Weights of a small transformer language model.
Architecture: LayerNorm before each block, learned positions, tied embeddings.
MLP neurons of a small language model. Each row is named by its layer, matrix (up: input weights) and neuron, and shows model dimensions 0-95. Each number is 128 + 24 x the weight over its row's rms, rounded and kept within 0 to 255. Numbers have three digits each.
After each neuron's rows, "fires on" lists the tokens most often at its 100 highest values on Wikipedia text that the model never trained on; "fires after" lists the tokens most often just before its 100 highest values on Wikipedia text that the model never trained on.

L5.up551:104121101142158112127115105089070094155129120138087163156126095125168093165083095117122119107122097104127123121132166076155145080133129149148129131080146146108128149124114114149126142125091086153156131135116133143147174125116112146137100185124141127134074139126108148169119159170105154077
fires on: "ubl", "us", "ber", "un"
fires after: "M", "p", "m", "i", "P"

L5.up313:109146119177134119137090122128071118153169121124122125099157142134116124133138172134146125137097110104116192131144104105121117101065147156155106153108110100139138076075142142136115137134099143132126153174133122145140121145108126111140161104129129118137112183140107138060193139132104148141
fires on: "1", "3", "2", "4", ","
fires after: "$", ",", "3", "1", "of "

L5.up480:108162171164138133095068106122111132112097126188096142083128126102134106136139170157144113110114132115160146114120114133117130112126151152170132163108134135135089113089138105145158118132134107120139171138135123138134128116128123106127144148136148067128081148168113106124174121135140095094
fires on: "s", "re", "ti", "im", "T"
fires after: "I", "an", "F", "en"

L5.up353:159170120106126076085097141100094100146143090128132125117159128155129112133112108100115117130144134107103130138135165099108150101107145163170138135102145125117115075109113139132100109109094050121153139140157089095155152174075098130147162143148136104133119144152152071134140136124117176164
fires on: "g", "ch", "d", "B", "Ch", "b"
fires after: "for ", "in ", "of ", "with ", ", ", "by "

L5.up389:131165071137143074147112095128138127107126146067127148117173143141107147134155093126106128172118127144172115131092126125138155122153105131124139125099140125130164115113135106145072144146080099144104150156108117139176139077069113144140128119143144112099111118156141109152185134154160153131
fires on: "m", "b", "k", "l"
fires after: "li", "ri", "si", "i", "ti", "wi"

L5.up23:117151117087119123108119090156141082143166114114123128138138131132137180133141141127109143134101103164133134130096119137108130144102121169127071119111146179109096088093122069134094124148098159153169153114134114095144085148122103137139132143165129132129110149105114123114127126120147146132
fires on: "2", "1", "0", "3", "ing ", "4"
fires after: "201", "ember ", "–", "200", "ord", "19"

L5.up555:184124160099092133121097113108131142135122160120135161119112123105136124123105151160115104129170136122124152140096118127146103108126103151142113136099147187155094108103097113147094075136128152126112101123149108129161129112108105135141142096139141136126142179149143151158157151152122159127
fires on: "t", "iv", "up", "ec", "comm"
fires after: "Un", "ex", "con", "un", "re"

L5.up314:072107110162105105118109104127132120127089125117121098137110112164155120172151146114136148113130114130165126138115116105121122097143116104163095113132151114089093098106176133151125067093146088116180153133102102131200131129119122142159158102185132103114119128150123134137155157117105117132
fires on: "ed", "ing ", "bu", "end", "ef", "en"
fires after: "ri", "ow", "i"

L5.up203:190168127061147100160126126113136114083143101146128131093114118155133099146098093197163130129114106091134158159133099063103132103069136124148132141154114155095110116151102140141157126067102135150140154160147159125136128115145106158152155137110150107124118117137128145108137162131112127132
fires on: "or", "19", "y", "ear", "res", "ti"
fires after: "the ", "F", "n", "an", "The "

L5.up270:102115139183138127122129124113114123133127127115080178101136109174103134132144088150200130148054174062155136094106104090155111121125134140136093106142141134105127119126141132138150097134081076125119163150142105116136129124115127128122133154107138151110099130167127112115142113130121126145
fires on: "el", "ain", "w", "f", "c", "ef"
fires after: "for", "i", "fi", "ag", "g", "en"

L5.up305:203142132176139092104094142125126070103139145136086188089110133148133077135154145168119147149128130135123142095118140094152092111086128161159071152153150118133140107120150164135141108128104129140137189120153121163150102105126105101117133110132148118115129146110140110108142071111142127141
fires on: "ti", "m", "ri", "ong"
fires after: "ar", "al", "un", "an"

L5.up394:084153122152144137134122089113141134161153158128138098104151127090116108127121129099144136096115145103137136100115101102119102134130153117144174122108135127125104126129139172145169146083107117115096149142138136107112131084126125159190190142104193088133114154142099130120098148130142085138
fires on: "s", "e", "ad", "t", "re"
fires after: "I", "an", "at", "am", "on "

L5.up67:094156107112107105141096103115111146148092135097131123100080152154135095133149094173142102125114084119140121078143142108124114123147163111122115089141140128109153096128099129153084142093140108118097149158113124138128144144131116133164180121162162099108105118150119142136181147131145153092
fires on: "op", "p", "c", "ep"
fires after: "y", "o", "e", "t", "pe"

L5.up112:124138092169131096134110136105120115100107086106140166123126111172119082123153088109160132162115118099159134150145128132109182120125120120124103157138117114075119113097137154161141123109121103106159114163167105111149090137103069100166124156169100124115107138114137147138154150172180096119
fires on: "n", "st", "v", "end", "o", "s"
fires after: "ri", "di", "g", "ti", "i", "ati"

L5.up15:179100092121113158118119117146135118138151141101177098149118124077129133117170108152132128145114102086137132126097142115141102117128167147163096159065111106083145120108109138141137108116094084119126141133103076156137135124165140103153095156088111108114130155125139092128134115115101139132
fires on: "ad", "p", "ri", "pro", "ch", "ag"
fires after: "c", "ap", "ac", "op", "ex", "res"

L5.up503:176166115084162143152132112121107118111163089092134122087115131090115116149112132144163152115125162122113115130132118100139131120107118139134119110112130186138100110111152132142161140123087142104145154179161090125175118107093090123140144132132149118102094127151156136087150145162118134120
fires on: "y", "ti", "'", "s", "U"
fires after: "y", "at", "an", "en", "the "

L5.up214:156113127094145112149109123125067143120160129110122119164117138134106113092102128123152090128156104083140150137121150108163125085119101170176131138090101153138116092100177106130081138101121135118150105104150132130150152146132115134120172140106137130096113168106122116144149161143153166120
fires on: "ec", "er ", "comm", "g", "er", "es"
fires after: "d", "und", "to ", "and ", ", "

L5.up10:152132153139169102109140122123134145145108176140112148087116115143129140140063106115111100133122144160152141113163111091163119116124119125144092116147111153131130114109159122136102119102110140155099123117130142107162123093126098167104134124154186147082151130124142159138130124135081111121
fires on: "m", "f", "gr"
fires after: "er", "Ar", "ar", "ter", "n", "ter "

L5.up281:144152065134110119121099121121118081118132091119127138144138123132132112130120107144118145120154120148104135123112120129114116107118096132173108128127147206120136137149152125155152098131071105145148133117138110122154144118147090094153154096124120120120099157063099160168148164128107171117
fires on: "ed", "ing", "et", "id"
fires after: "m", "M", "com", "s", "e", "p"

L5.up256:139099047104078145184132120151107132095143165134156121091118130140094109125148129174100103117099123137095134141120124116113154142106144119155132132127136165142159132127153114136107101128096082153138129128106069127152157119118151122131134174114130121129151123116111134069130138136122200145
fires on: "v", "s", "a", "ad", "t"
fires after: "ro", "pro", "s", "re", "e", "le"

L5.up3:165138072127154121098105117124119101129166113105093093115124157097125157115159125094166086137135122145174139128142121078155160130151117123146106155132129140159116128081100075149127124080107156132119124116130095123122119135134135139166144148164134107110092133090129140098143166128139142130
fires on: "3", "2", "1", "0"
fires after: "19", "17", "18", "16", "15"

L5.up533:118159096108106125141100131130156122115142146112123166130163119109134126122111140135136116200170094074144140163148122133123107100154128167149177096132149186155142065118116133115146099092124124153124129141136112141124127141146133156127142187145130150136117126127153117094144085110135152131
fires on: "\n\n", "\n"
fires after: ".", "|", "==="

L5.up466:123149100103112139139119137121154115146134149143098167144113121116115126116132156157134135157111092115096135173139146102078171100112145114140115136121156135092131087125096104135083083109136111130164158126068143151140119112122152113105132153133163125090124133151188079107116175122182143136
fires on: "v", "ti", "R", "qu", "ev"
fires after: "di", "e", "| ", "pe", "pro", "re"

L5.up267:130105099131099140170118118136111157102116113125170127176162106148084144104110123122138157108091128125136117157129164111173113144121154162120153158091159143097143113109147105140109135110124093107126200159115100154157120110114120127131176122118122122087104141108115110101121162146131171113
fires on: "le", "ec", "e", "a"
fires after: "sp", "m", "re", "e", "p", "f"

L5.up472:112163071123145086174073121114075117073148101092141151163117086141102117156133120152145160128135111109126142154123160114107134085137147159115151096122152130131097110099075129141133134121089060135141140150159109127140167090124137187169099144099134129100085185129134123131140132139106146124
fires on: "ec", "et", "ur", "ro", "an", "bu"
fires after: "b", "sp", "B"

L5.up534:112185105111119125138162101155142137171109183101136073112101135106124081171126143161084153127163078116108137115120132138130169131136183115136098131091141140130159122122137097125131140136120148141137118138121098142120117138142090137156167126098150121145107138129134116098134152090178195067
fires on: "s ", "c", "ig", "z", "p", "s"
fires after: "es", "pres", "o", "res", "s"

L5.up25:162114145116102132148166122145073141085121083084132159106169095132158125134106134107102133128130164134112161143144126129132142096088139121150157133130138160148147137135148095144105109129130131124125146097101106121146148160136125140167100139123134131122124160090116153084140126156160147134
fires on: "et", "ad", "il", "igh", "ter"
fires after: "d", "s", "b", "le", "ro", "he"

L5.up634:152170099144094085149131095075133102125120118111130153107129126105100103122107088135122133145151128155108125116099130134134127124150085125153165132099153108116123118147111128155122142127144116119158136193165087133125119108053135166138110132132160131155113120156177121142143151113126132134
fires on: "st", "ore ", "up", "ou", "ir", "n"
fires after: "m", "y", "ed "

L5.up238:096160096180146104129126126096076136112176089120122139147170131134089165105095088135138129182136107127142122194134200109115136095140111159105167139111156101068118117128135146147126129134111116135138109153104104122116121119074143140107099144107146145147079160134148114121122134152157142135
fires on: "on", "ubl", "ol", "ul", ".", "er"
fires after: "p", "m", "ph", "sec"

L5.up462:128124095123169118105114107119115149138124138123127112124160147152143166178153073114126067121103167107120112132111131132137127112118109127163067114128139168121125114136168072139128100138100153173180115144113108159150122131092073133134150146133144139116120122139136144120122141113163128098
fires on: "ity ", "er ", "or ", "3", "2"
fires after: "ers", "t", "n", "si", "6", "201"

L5.up413:135167101142172079124117085139090137080192153145135118138105118142133125186111105123108082107161121145129140139107160106141151100179138171118162125099175131124105107125096083144126130112137110136092147133143106132121111106110103152142130105169141108146115152143145162089158149143124114077
fires on: "ou", "l", "n", "our", "ur", "ear"
fires after: "y", "Y", "b", "ab", "ou", "ay"

L5.up295:117114154174130154144085087116120073155138115143089117082130131132128098129170131096178161132092130069192162094114125097082133137105172143129154130103132115095115109148120125147135134088114116163178188164106124173107129111119141147141115113141164084118126139111117116101130117116154111097
fires on: "re", "ti", "ri", "le", "ol", "E"
fires after: "c", "i", "C", "f"

L5.up536:092140124148177134109127133069109116108176113128121179125067136156096142071142135115151109142108129124122127096111130104128106096149100132119134126097115170139103128132146139155148132079124100093110143171133100072146116130138110143167119123167124119139109150112140161133099121166153112148
fires on: "at", "ar", "s", "it", "ud", "ati"
fires after: "ch", "st", "St", "j", "y", "the"

L5.up520:157137160141108110101123130121113122121140159117117145164130120105145108099127126098138135129139143110187145129122136095105136121101123141176133129121155129114150156155101129135153119098148116126154127095134129140119097069120136120121174158119143118134126147075135133118116120119137121073
fires on: "al", "ot", "er", "ar", "li", "am"
fires after: "c", "C", "n", "S", "V"

L5.up230:151100082093161126141138105088155113111122100127129145119159113150128110165134076170143102145109102111101123144102176117147128099153121149141135065099131142133116117118119144145128084111109140113134145158098070095205093157166121106154142132129146149133126113151110153097124157099100122137
fires on: "c", "form", "A", "b", "'"
fires after: "per", "er", "dis", "se", ". "

L5.up197:145119122145130112096111119121175124144124118104119097112126124106125140137151121151134139162127152146157124135100127097143172121091162115125130123089151147137157122144115141141123092123159135138126165100083095140123117111081126120137147109166148146139109127157129132134127152143180092067
fires on: "r", "st", "tr", "b", "ter", "the"
fires after: "oun", "ur", "at", "um", "or"

L5.up469:172167107123140078110105137119097129079156130107147138156096139136076123144079121153130163130141137096133158196103173120147146105103094134148144142129134152152159086127131092144090118098115089150136121140159125139134160089141138140147117110100163108108131139103146129064113122146111131130
fires on: "m", "or"
fires after: "a ", "and ", "to ", "he ", "en ", ", "

L5.up92:190133138150081065107154118096162101097162118103133162126092122102104111074152154129135161120137112105127152124124145110108104141119097179141173169100091111138108125131166108140148130145118106130122129148149151136118110085080097146151140149158169119129133128119115147131119123146153096140
fires on: "ar", "is ", "ir", "i", "ame ", "ic"
fires after: "H", "V", "C", "n", "v"

L5.up497:114143128131164067180140073092114150091113112145160190110153124139104118049112117132130131164147145142118146108170131123144126104059121160130073122097163137122134122098119107146136142143091133086132117161141093099122142146141126107124108106122167096129138164105114114142137131139115135116
fires on: "ad", "od", "en", "k", "ow"
fires after: "m", "M", "K"

L5.up128:083146116117145103136144114129117085141142137106129119170132128148123142095107115164117117149147153127151128133151138148155176153143154132146079118144150172075144081115126124137110149093142108150129114171140128146146102143102110133146143177100130137123125142098126118144116131115143138086
fires on: "P", "G", "| ", "T", "N", "A"
fires after: "| ", "s ", "\n\n", " "

L5.up350:126150129136142137112149129143123158089133177158097150085117141138143137131157157194125153105078130134137136116095168090177106119131144173127090109114124138159162124083140120130142137123108132134091164132160097105105091120138147111119188140107167088110135180137141120093114117147158150127
fires on: "i", "b", "s", "n", "m", "th"
fires after: "al", "el", "ad", "ar", "Al"

L5.up26:131147118130098128129125154108155144097112152159145124174114083111103150152111093168136154138128108126155116172120127106148134095105126143150085124166141170110136138098143132148069058128111134090133131131099150104163106131064145092119159110132115112148146151148121096103130106177152171140
fires on: "v", "m", "nam", "sp"
fires after: "re", "pro", "n", "con", "was ", "ial "

L5.up498:129118135125131125119154122103092130104142123076142143132147134105121118081157080160170132141148123110117129130128136116103176142126174128147137131133152137119151110077149147138123125114150097113174114152127174125176173135115123103172125136108121121142081166065143124145122121121130140102
fires on: "C", "c", "P"
fires after: "| ", "- ", "a ", "; ", "==", "\n\n"

L5.up204:066136082139103124143068114136086132135140139123129153175115063132093142183129129149125065112112117054142126152121148111136117098131156175124149157115164152107126132120119103134146122134087110119145105151147087134127122161133090118135124158144118100083113164098107139133151157162094185117
fires on: "us", "in", "ass", "ex", "ob", "ack"
fires after: "M", "m", "p", "sp", "b", "pro"

L5.up37:116119133126127139116109099149115117136158175133153132175125142116129141118129162153149144130123139089129133116116128138163092092066134110136073105109121137165145098130162116154127126119050129130133160154140123121119122148079120106132146108146152136115104179163137135133114143103129120133
fires on: "1", "2", "3", "e", "4"
fires after: "2", "1", "3", "k", "0"

L5.up42:158125083143143127097109144137076140137145148104152143134122119085133106080124144123153114131104127129106116167114147052172114087077165166139128139081133128112122169143160150156129120095096111118149126136141124118148134104082130148136127098151143102175134144132147127135124193127106158141
fires on: "h", "an", "av", "ro", "ur", "ess"
fires after: "P", "m", "p"

L5.up559:119161150128091084109073123097108146112164138111121127162140141125141123154150123122082120133112087087131121143124121131122122151151136145168137151121134171100143118132085146121131101092103133116140163170079069085147118132128104183118128136185126123102091116131118133096126133128124127135
fires on: "\n\n"
fires after: ".", "|"

L5.up222:104098110173127116097133136109146113118186129139106141089132137121076143177153100122149104136148137146154140113129159107154115106137096147150109136154143116152148083082110142139090122122068106116134119137119155118124098125117128124124123167157151073149108142129121099118148105115171095154
fires on: "om", "re", "e", "we"
fires after: "W", "G", "w", "g", "u"

L5.up297:136128099118134143081127125118145098114107086098105124102135119137144157127146116121156137132177109102156173119153135118103151133115158117122155129149140103119134120138118125155159147087132126109176143145107102150136127103131104162215101182136148080110098136096137143110153101142139114117
fires on: "an", "at", "ti", "t", "in"
fires after: "C", "c", "or", "i", "u", "our"

L5.up260:134133107144127112133153112102139120139162131144112150135126129104098109133152110126128170121077146101150132085098182143090163101130098125102159085137148136136191106102092118167110120100094145085156137152116087142180137127109108109154132110181107159091133124176129106182150086131145121152
fires on: "ous", "th", "st", "k", "ther"
fires after: "wi", "ri", "h", "H", "li", "re"

L5.up7:115129156165109118176142093151113121105153116106186106150114096095103122111117102080097099129147093130115148128132156097161129080123171176127115129141159127131095123122097083148125140087132125147127127126153139156148143080095116207133128095114128132091129144084099141118094128134131140133
fires on: "ur", "ec", "r", " ", "202", "e"
fires after: "b", "sp", "- ", "| ", "B", "W"

L5.up123:174088128114112154133095106130132133159142109137102095101087127109105117094141139164133132139152117113187154111152133120162159134094169128145151133127177149123142076152141118135109124102101094134147131141143134124119111117106099124133171119126125114101137119129120153099110202143124174134
fires on: "1", "s", "w", "/", "res"
fires after: ", ", "; ", "(", ": ", "| "

L5.up428:132112133099089108114121093101090107070128092121103125121105141150107159156126104151120123126143121101115155154124159163125157088134134118124153132106128158129119069142132122116149081125104107125113175123134126088142099135131080143144127163101169118116157130133153152091134122129140117134
fires on: "\n\n", "ed ", "m "
fires after: ".", "==", "===", "\"", "all", "l"

L5.up567:122124126141106110108160115100089116047164128158127172140124132172070145093102098096156171105114136125126136127102159096143103107112098149139098127147116130150164130114178144151092134107116086123130136151150133098138126104099119147161143122127138128133087147102147148099117094209166089153
fires on: "ar", "or", "er", "on", "ou"
fires after: "H", "h", "ch", "ist", "st", "St"

L5.up423:112134126121146104142133105137159105111109098125088206110151110107125159139133084136129096144158110107139134088141139181085125122126181141146156089110126147132139096104104126139131142145099100114135148145120125110121121133142100118122107131132138130078097138101092124132094108153128104124
fires on: "\n\n", "en", "ing ", "over"
fires after: "|", "m"

L5.up79:156168158120153111130155091106089117132126149087071095112135128118126117116131142176136104104119134123153122140134125126146162109091140166146106153193147146089159132147075170131127132125145090103138156154140172120152121129140105135107145162155122116090127166108128141115143108127125174141
fires on: "ing", "l", "li", "L", "an", "Al"
fires after: "| ", "s", "R", "the ", "s ", "l"

L5.up202:107106140110151107100141114096135150095145155125119155149093129145127135133184140108133151155089152114125141136149129116095155094133118118118110134159132158098158113102141123146124132096108144137123174135126095114148123088146101189166115146149174123100077128131176132108135153103133113126
fires on: "ti", "di", "ati", "am"
fires after: "u", "en", "i", "ri", "au", "st"

L5.up482:163145117115127132080155117123157161173130161099130110102134120089126128113156118163187132099130112115107122162142102106136190127133162113125099151113111128130098126116141093141124123090089155124138187127071093137103081107147124157165147135137147097096120137132163128087128118109172143104
fires on: "i", "di", "ti", "ati", "at", "St"
fires after: "en", "an", "ed", "re", "United ", "au"

L5.up596:162092088123097082142128099103089141108142098123111130115164123118123091098149142120138129187126114097103146190128135130138122137142131120158112162131158143120140071113138102133096081137090098119173151153126128097165090093116097160115119124152184121152115141134145146118129106139133120145
fires on: ". ", "\n\n", "\n"
fires after: ".", "==", "a"

L5.up386:102142127100106145117090125098148080075153142113162126122143128129133125122095103156099127115155087104075151151081132115161134099100166176098120106112142149118134117127126123155132113138137090141132136148132115148125111182128111089148150134072163143148150130123156121156172152105123148097
fires on: "c", "ac", "pr", "t", "an ", "p"
fires after: "es", "S", "s", "is", "dis", "us"

L5.up441:121152155138101116106096132137107135098152133107158125123147094106134104115139102118102128170128107108149131157117124140108125154137153130177152161116111188119158094114113131113121129105094131078150162183110091124123119136148132136161132131150119125162106120120129137101140106124123114122
fires on: "\n\n"
fires after: ".", "|", "\""

L5.up357:094138128136114105124110101129113153105177117061134118123117140138137124110090096156160143113134142172124113107101109078096101130129134129109120115109159148077154153112154112134135098128113137169131149160086096100124099164126118163101157140162108125119099104146133136111117180166128180114
fires on: "ld ", "\n\n", "ol", "'", "n"
fires after: "en", "or", ")", "on", "="

L5.up506:138137124144111090090117143126082146084112152094088074108179135101118146107116116109139111118122086094108125159144142141124174090136128130132137141102126141114136131114146135142084154106138114130134106098098098145132095152142140149149131100104172131103169122106119085087143114150205169082
fires on: "ig", "u", "ri", "i", "en", "g"
fires after: "es", "c", "d", "tit", "ad", "fl"

L5.up290:099136115132073155168117131132138127081109159094126143119111111140096120139164155159133173114098093126130123115117131110123127134106165111148149145104145154133151125124141125149127100132139112151122168184097140127162156137132124096162161099154147125097115140111155157064134109143138153112
fires on: "a", "ed", "s ", "le", "o", "es"
fires after: "e", "l", "o", "L", "re"

L5.up233:122093141169124103162171122138145123118118103113090130124105116106058154124145120112196097149080110119137161095122120100151139114124151100114131135150123098107116141077099156156141132114136129162115100169117137163130096124131116101142169165164158131096125113140118155130157148177138154094
fires on: "re", "e", "are", "o"
fires after: "C", "St", "sc", "c", "D", "T"

L5.up379:136170102117100114155150112106136155080145128103135108142136119116117101093113082144139117163120077061093134159158136134119181117149134139160117129126154185140167115104081132116114120107100112086152149147109118140172123149138086161138129146134144111138079112146145148090156106168140150141
fires on: ". ", "\n"
fires after: "|", "e", "s", "y"

L5.up199:095131156119108162143152124125113143126145128123161100104125084117106123147059149138142118118131149141128146129127129129101132130097130156146115103114142113100132095153134140129115108102139128153110165150149110118193135135123158148132147092142176116125116149132171146107113168159098149149
fires on: "re", "a ", "le", "or", "al ", "for"
fires after: "th", "ever", "e", "is ", "has ", "his "

L5.up108:123122143137091136118113113167121129121112144163146134120119100122152088098121129129117139159122100112131124184088168135125137126089154170148137147110135138121124132131130113136150082119131061153157141122140136144120154104131132139161152104099163105129122133147153103121199161104156156115
fires on: "ch", "u", "ever", "pr", "ther ", "b"
fires after: "s", "A", "S", "O", "- ", "es"

L5.up257:148142130142140120067085137172109144120135110117126099108142095102141175126157110120106146129109152132113107138092118086157143110140126155112164154120151136120116123092152169150131118101127143090092140112097125088153145136131095142154150109111138139104076151161173111121191107118098106085
fires on: "l", "e", "b", "i", "r", "ut"
fires after: "at", "et", "ab", "or", "tit", "igh"

L5.up107:128124118134096140117142122126089158149092143120160121130133120118166103099083134136115112168079116108142149119081125103169145120124099175175111158120133145134130120129153123147071115118100126113142153144103149130182157113080098175140139152152143128126138163145104132119112112157103121156
fires on: "iv", "str", "av", "tur", "j", "v"
fires after: "re", "Un", "un", "his ", "f", "in"

L5.up345:167146104179143097093162104139141137126194140148159098143064085103118104154182133136113129140163096105134171121104133153161161098120142098115116135101126114155139126090146144138117129103137152140134115103097128128122070111171150154151122132140140118130133140124141102118122145108185112121
fires on: "an", "e", "h", "al", "he", "at"
fires after: "D", "d", "ug", "Sh", "ing"

L5.up335:162119145145087100084145143130103140122149093124130149133146133121118126098129092108114128183125060081129167135151138115110143120143142130146134148119138131120150094105129130112128141078105088154164114169128130111175132117144095128144130154144127129117089153151140128145112096101166131141
fires on: "\n\n", "g", "\n", "gr"
fires after: ".", "|", "\n\n", ")", " "

L5.up526:131138136111125115155103106125123095120129141156138123139106113122093151126148118131121139126115075107115139126083165146152124134120157139141094157137122131145138085120145106154094119148111121166124136181139105140137141136143156119136104098094166113069112114117103123149153132109114090092
fires on: "p", "es ", "e "
fires after: "ap", "ak", "p", "es", "op", "up"

L5.up274:119130136169143129110111103096133092133162110142127113117086141122102135113141145151134116166099123125149130094127162108095160122132121157112154111145109147114085101118077107137158078064102131136132108139159164112147130124114072140156161132142145140121123145119121094156133124153148112137
fires on: "t", "re", "b"
fires after: "F", "rit", "igh", "f", "g", "bu"

L5.up420:125137070127110117144089103123109131128111094099114108191137129130098146145083108131104115133125091089109147128127090148118177140159125112125150150104137207129159093129111124146065137116130163126136122141112066143157159146163082129122120155111159133116102121146129106122132163129140116121
fires on: "b", "ac", "c", "ed"
fires after: "si", "um", "et", "ri", "ati", "em"